Weights of a small GPT-style language model, trained from scratch on English Wikipedia.
Size: width 512, 6 heads of 64 (1 for keys and values), MLP 2048 tanh GELU, 71.7M parameters.
Training: 901M tokens, 13753 steps.
MLP neurons of a small language model. Each row is named by its layer, matrix (up: input weights) and neuron, and shows model dimensions 96-351. Each number is 128 + 32 x the weight over its row's rms, rounded and kept within 0 to 255. Numbers have three digits each.
After each neuron's rows, "fires on" lists the tokens most often at its 100 highest values on Wikipedia text that the model never trained on.

L3.up330:141095126114082199150121165094109173131115076145145108118170101125170092064168134212136078111124132143108121180115077135072114121127077092132103091050129077092176130086108155078150170113119127173116108137069089142094074113154107082115098124136092137101092174123125076152122133136139094113131169106172149118093072091131139076141055129160148160189155147118138072197111132146114161162175157146165131096112168142084139144141149100164133108115095064137084137117139145196115056101143137114146073125096131087070111097118136132096134152189131174104108154135142107129147088110133164095149127103180137125096082163152084118122168092136147131103088128156157084159141168108135133169153140111119211135091134092130173120126150127117154175099103169116110152133080115129149088189096098
fires on: ".", " ", " not", "1"

L2.up956:124102153093148136172107114113122152148073104134090122139145167151158124084112119155085102148125156127155166123111117134146099185152085171111118128190133090181083094157047104090112092106168131164092082120145081183123149136070095093137132132112099139150139114141128179152178203104108155089090075157150068122112083136131132110135135133099114129134091105134118175117103089158121096141085041142180112080144124134078121141095138147131152124093150102100173097118099146122116130097178127125130078098087108177151124157123094195141148089119060104086198100069107084105084199162112159184117111049135145178139113151104087112060210141114131153127130067183167139089145153144136125152054110133187164114067135145093170122122181094055120115127144183144080096125135170030182145148112115
fires on: "\n", ";", ":", "):\n"

L3.up1095:086188129182119157210160212134104120114174153156145122120203172116163156153173115147131080091136149085135165112076148105088131142158147153167132135124199066141172160181087125146068145119109134147181061137126162066169116163112142145133098119157126135082157088133115103120112115133189143193188142120175139096123044163137143139126123092114158198133115117089161137134152201109088092111092090145151060116131145135159168130117120108084171189167174167158128174081136090103191121092123209148134124165092111144161165137085128145153121158085162125130155149099106123060127127141104152137088111097087118160078121134154132115127168095097143138098105164176127049158118122193135119142121089125157120163097105195150144157133158206145138111149164149131153075115098182129113119145122136
fires on: "1", "3", "6", "8", "2", "7"

L2.up91:150120107180185129095128168154093125116100095165086118158152159155111099157146238119100139173161126107127179098139107158170097113070123128179124099076125158087166120141156134124110153097155117079107147099135056131092110173181165069160121184066136195115120084129140148125165110150173159127132114147083117117111117139156116082143074136177072090167159152151154104131094129084100109166132153142195149106145206102139178110158154106173220104128139061106156143132133175138125159102117129170112133096127131112131115063168112092118105158182072128109095170195136107090157150164098129097072111113117114168141105101086114159146084090147148115090116194097088115108146115093078120135101101081159142142139142134111136131121109129134163062101170171067136154155065084152093138157164148
fires on: "-", " offered", " because", "la", " Royal", "ier"

L3.up185:113099122133156155134129104161132132111073119108078139177125130184141131110169131124089108151143125085110143064144149088175132207124096133120148113203122110120106131138039094126157132119155137097075123120144094178137124131113141143126163119114165157116122133156076166121190143146140133047148097133162082165079100107120137119132169087100128102114072142070139190130137171152126132156158023205106098095139104093119154148144108141137106154092131113050166137140082114099178102090153137142102109120147087143154152139098137118130115161066068152117160083070137117145119202187123110157095090082098189133159153108073078130104179096132143142154112094142163178143139121146128124103045118056152173122050094134205201102113079108090184214105179127116160069146136100128135141108102167
fires on: ":", " |", " by", "\n", "',"

L3.up557:151160137158134108158123087148067184185131135150093201188113121128117113136062126127141134141117086123141089157100133145118096124116103138096086154090145116169101152136126134081131112153161029141140103117121117155106100140174060088167131157136104104114165139111147111145138168124135107124192129129066152101057099199156132165130113114129093125146161115120099158099161154154161095195133133139133097101132104174106166140080140144105173115158100160116164071137111146164090079152169081115168109161071097111089154147056187173071146126166110123202134099108082116140146166130153091163197092141108057135111122158071133094153163118126152145080164146136200104086157172064136130135134095142113143113112137147138097139163054135158095127151122149159135093149119124114159086093193186
fires on: " ", "0", " such", " also", " Another"

L2.up2020:140091139134137113145142146102137158093124136125206132160112126078151127114188098140127101140159093146101091160152155162206104121170147131129138105161162127109146127134128105168125134089105073132099114188132117112139137122149171106215098145088144095124150134125125135099130130066081114126130148136072143095146129092121104186148163133099065115094062104120098116124108134138180091064100104126070114119105048142125070121109121154177180090122100102116192191126126163168112121101132162103149145121101110152133138106082157138127102119071117086176084126110127116173084115156155100124136116183133101120140133136163093126138179141075154127123167044138114156165113108123160115130121165145135102129137139159157096179152082122139118017087062188186165135122176045107154156093156139
fires on: "4", "oc", "6", "3", "2", "ine"

L2.up1831:093069133108077176132112159108140149124129082155091153092134105160174098147194117136160150099120114093079111117129141091130112141124162158158131146078137083139062156169113120106152158131127123096139135109159133150103075125063165091063200143127146123183119144178147126143128100093101142179168141139149188146128096177170130140127148118124107136118126191106095171136080083157143121146141126144137142101114141137139170130181140105152138169135118115048079121225139117148152105126143138119176086107118113090070157124077113175096110171121117119107121120088046154170174107085161174092164095151182114119075121139095106169171196141122157071104089085088123051147139175104145126173184188130096179183056113090127119191113115142117181157139145117144061121106114133090083113172153099
fires on: "2", ":", " ", ";", " the", " an"

L3.up318:108177137094114073152137074084154178099094097128107135159137139137140140150107109134137132084146135175129147138144142084184157199112142195066146089071121096166099133119123146109144114103114142117124091164050090150100139140131097128197133145096107143140183116151118212074234139073095142057091106132188109143138088089122092098089114128165157180116121114112184151102110041148119117096101115134095146120125115131099128078084138177123115087159103118163173094220150121122055197130143086152143135127151082153134113136156174149209192152144141117153115160091102119137106174134154145098142162115128105133128124103091089097191172081112124189158146051075109122121109104152153096107106084142124162150125146116137120121139118116100138119085066151128168137143181122150147217141139092
fires on: "7", "4", "3", "1", "8"

L2.up1941:139116103160157156130124138155125155105155136137127061142136088159076122139143137102073078183158109141122122149173121071255128135178120163137080088132178127123110132119125140135108144094130125114106117141116092147107116215114148119121142146150095135142122122115093210136138153098136135136162133064169106112131117147121050060107175144149062130110100127093129108130150095064145045111053106108130118144167173136123122114048087146157148138124154123107160150117104113153105154131141128211115153093110110129121141109110146128148114162168123062192105130126121131140101146135143089147123103139146135164139090138148107134158193123124083112129176096136162138119148110165207112120131131080169122146139104224119052146132120107144137180152143153209135099095162085194016146117146135
fires on: " not", " km", "4", "3", " lead"

L3.up1962:080095035181076165187174095146154137139148126117122135170175111160132133115157127127120210147170126099142146091095114167160103102131134133129120168123130086127123105128146195143103154107074085159144067162128119154121131154149130122111174126148103188167168136195213072098093150125101141133128082101149145118132123121098115156173107095152135123169128140108103167090156112069169106127145141136111152107210125151137174142108208119195103173167160160110073120117113150101171134141107135069106071064124149142119096139145122121179146105087090125147141133089109105132144161138152169075106120185210171106156040100133146143106123113147147098126098156092146075160127127083176167124134108110089116118148104146117115174171170155122118157086140117136121151102147159127168117119182131
fires on: "4", "7", "8", "5", "2", "3"

L3.up469:157173114160152185087176134102126124156127088143105166128164126125137162124141124156121066096129153141065097107134129124127111123150125181127111056094124124119138145200076103144120156169065109140139146163146133177137097109099065124115123138096139141119113099131139120129135126046091151134128136036113124154118035119139109106126114079130170173149145188151150133168056075092129113128192093102150121098127152155107142148067109153114147163153092072116173148229114149179097118156101133114113111143126134184102070128109136085041121151190125150060114180082084124125177119119089140125117064086130123152109140148141152110085146103073159129161123111114134123089176138180131153114130121138128222142125156177127141093114121096051141138055111116112136092076081105084165185191143086
fires on: " ", "2", "1"

L3.up1163:142165136118148099119133083148129163113104044129112106105134176171197106093154165124152149106118084155080124146164074160129053198142091167137124075133147145160148099143104079167150092149113130135166142124101176160088164121102149122156129139114076161175119132093123160085206104108162168128142126088116125104115120087146108079137159109168183156179131164142142176104109109127096129190191073137185092133115146125096078160116102148166072079084084130181150144137142100130097162167134153126152117034129112118126132149128141121158132166124115165127089138162077110116201102148132165146099140043116132223127100140180054139186162106129165146155113074121115124072146112136105107121101108112105122103099114141232151125099141102119059129125177130070138119104164139115099122139154103
fires on: "0", " south", "5", " north", " time"

L2.up265:089202108140142159218155136133210230123067099109089158104158140120134108128127128106085137138131148120143173095146153125186129172136083149131122120181150114125077108141065097124067115114161124183091163127165117186117126136104150130141122126088100134215123182141127125141166165156118115129110074095135068138104117103115113094193090122141097061120122101139170122100125155202116092144177098135198130105151087118137143122062159118135099131135115141141196108099124156131101191118205129109120100132097129144072093163129129123139183098125073097144114128029103109094091145229111108126153143147213059154148063137095063150086157158105133136124165179164129175152180132157091112166112170063164099093087079130158205134154148089100133127139166165143071098114139166072117174112115165
fires on: ";", " |", "”,", "\"", " (#", "\n"

L2.up1637:157138112100068186132163144148145098096099110172100166129168171150155169171180100162127117141090147049067097123093121146163127113138093155151111135098158162129138113111138138156123160083114112138103120129104116117114130117116153063092140200186164190155099099122101117155162109091133145153212134131106107127065103132209164119175104147135121150139103187057106173140049151125110124101192140139118125111091126201115182112179045096130095178191098087087092165153122183149116086094114165138172102136070100098074134125140096165087128101141130119136142146114097125119089126152151173140056136087166167139106126206098112116124126137122150067075130156186108165141122136117179134177158069079162127172081116123177093086142137095088109166121127111144149104134111132134192086150159132
fires on: " not", "9", "7", " ", "3"

L3.up1349:132091062138121150178152122139100164085079054151168112135106137173183137076094144142128101121135132178144123142151071143128026142137133100109130120092206144101118095132101169136162168114075069150113052152163141146157149119110108116096113092096168139097118117097104098069175132125174080114118127070132154162080105112139144033148193103073074102147086166134154150147080080111113094119103119177164184152111148142078211116140105121130166083080090109079146160128071166215142128088119122111120126099141149137135113119102109094112142137101107125071114123151106129188145126162108150165100137142148149120172109167134134190174159106066126181182106063115098136087156056145154157100128103095127123136084131109176141063100085164077111112164155192098083138131113103079088148159193131
fires on: "1", " vs", "5", "0", "6"

L2.up1422:130213109159152122185117155126138151172145174140106185164131126095046125132159224092044102133097121153098123168140123108118135101133179129072121118105067124099097131111138215156153123127130167138165134079177081115120104101097147126104104128165111149157167118161126112175139158129166122138155140097116081078083128147116104134132156122162123162142127185102175149149163152133090192117113111043148168126078128078100151139074104140158230193123152133122207123137149129084121122153123138133114166136138148184146120112176131139087153144164137140123133215136141108173092133097144122159128120094132177132200110138150148167098071111130112199112157102136195081171155184166128179163159126128083136108152108130101141120129178092150096077107184095060112162142140169183173182086128124
fires on: "il", "6", " including", " close", " design", " order"

L2.up139:139178143135103174116144164159165195110103048132079163136106137130114118214133132172117138112129152161170110117077123095131137171094037154104175152147131122135154108138107089148149133149110155157145123115083108118144075150067108174137122115129138127155131126122119197086186180072089097137083114097130063129089025058106141190143087102126095156139096140164109153107198122059149192174081073118128107094127123136129116118138082131132090142131104128134169101105095148114113072067131145113136114113088065150153136134158161102112195174175114127140163113153118088129153121175111122117154134092134142159117139144112067129127132096097150175145144104132136144090140150173181071144115115083255147076085161191106131096138187112124131142113134097125158100125087170186100111108104104
fires on: " on", " *", " in", " In", " than"

L3.up503:116181139111110087126122181122118140120074082146186141180102166166133069119131089178142125120104082123161148157202168146169118141113139115182064151120206116139115120152182145149142173083159143132122131099139096120123105153157097110186111202148159184136163074142132088138149211065198108167147160109088140122179041080152150176153088111109165169116092164102107184170150190168169090127159085166089118095121121137103108101121108152119135115093119116079094132162086169138079130130127149164146123151144106104131148125085072119113135165054130181154096196077102119099120187126150145146118140123116149132145198148103162117167086089110162110143097121170158120140140082116197188167140089145162086108130104151119143207155075129097145106093122101115143091126129177127088150091122156
fires on: "3", "5", "0", "1", "6", "8"

L3.up1536:133212067132142155182189113127148153153090050149126126124109153125163091097155107072138145142145142120096172121167140092125120112127097139142184118095172098127167126165100160124079116167141098096121130134148100161103109132113190137099138151169119159100167134155124105119120149154041171191141162099159213163120065136197103069129146132165101172171101158104157130091105082066166122118202155151151116110084133148159169103136169139133111208115124174111117147157105125163175162170120196086114093100130182188168110126096118191102151090076133131105174197102066131130109105082134111195111104154168170157103110156156153185106203113114137144155099116130123132109181139183125150157180065104083149128116139153122128159110197195110131157114138127111069099054120143140128145135167132
fires on: "9", " is", "8", "2", " "

L2.up615:108121124087132128155119128123120181154142105123136157133156141150114108148115113110112164179162136131121106080066155091126168092125113136104105164123189181116119122163124142121142144105144059122161130123112149092109077143109022078132154171128147123124139163097138150211191114068160112143153167175065166123024114110126132140166165129140151124112127107092129138088143157098092082193098084149151080079099111149094079101119115138152156138153171116116134163145130155122140148121149144150147130084135094133113171129125153162106110100151069104090088094119074112180155128105167152125205128110130128120112147152091122083143116134195177124121123134114128094121099120082103143165112105182151129145108112150143135142101105158106097134144159111174143110124147127138148109148162090
fires on: " such", "2", " most", " so", "0"

L3.up741:073175105129154166165155110126114156142156099113048118180138071136129087100198128145122105140123102140091203101180194142106120128104174111185094084136140057168111108136109140137163156106141088111161152161120123162127049155170131132151144198147090059150181141116162075133121151173118120129154182125094082082140083105195121125169104121146113160193120092149118102176148106166125075140099156147162134075172148165164145102113124062173131161135115133148145139122172158123109075124106178103124094126112182138088111099152120119155145170182143119125110145136100096095141121100176184151148128133159107192170095086112105125157111179105161126122155114106161115190120155126121181180136075191146202176109108117073115127151123083135108203100125133140087153109161161165080115125125108
fires on: " ", "4", "1", "2"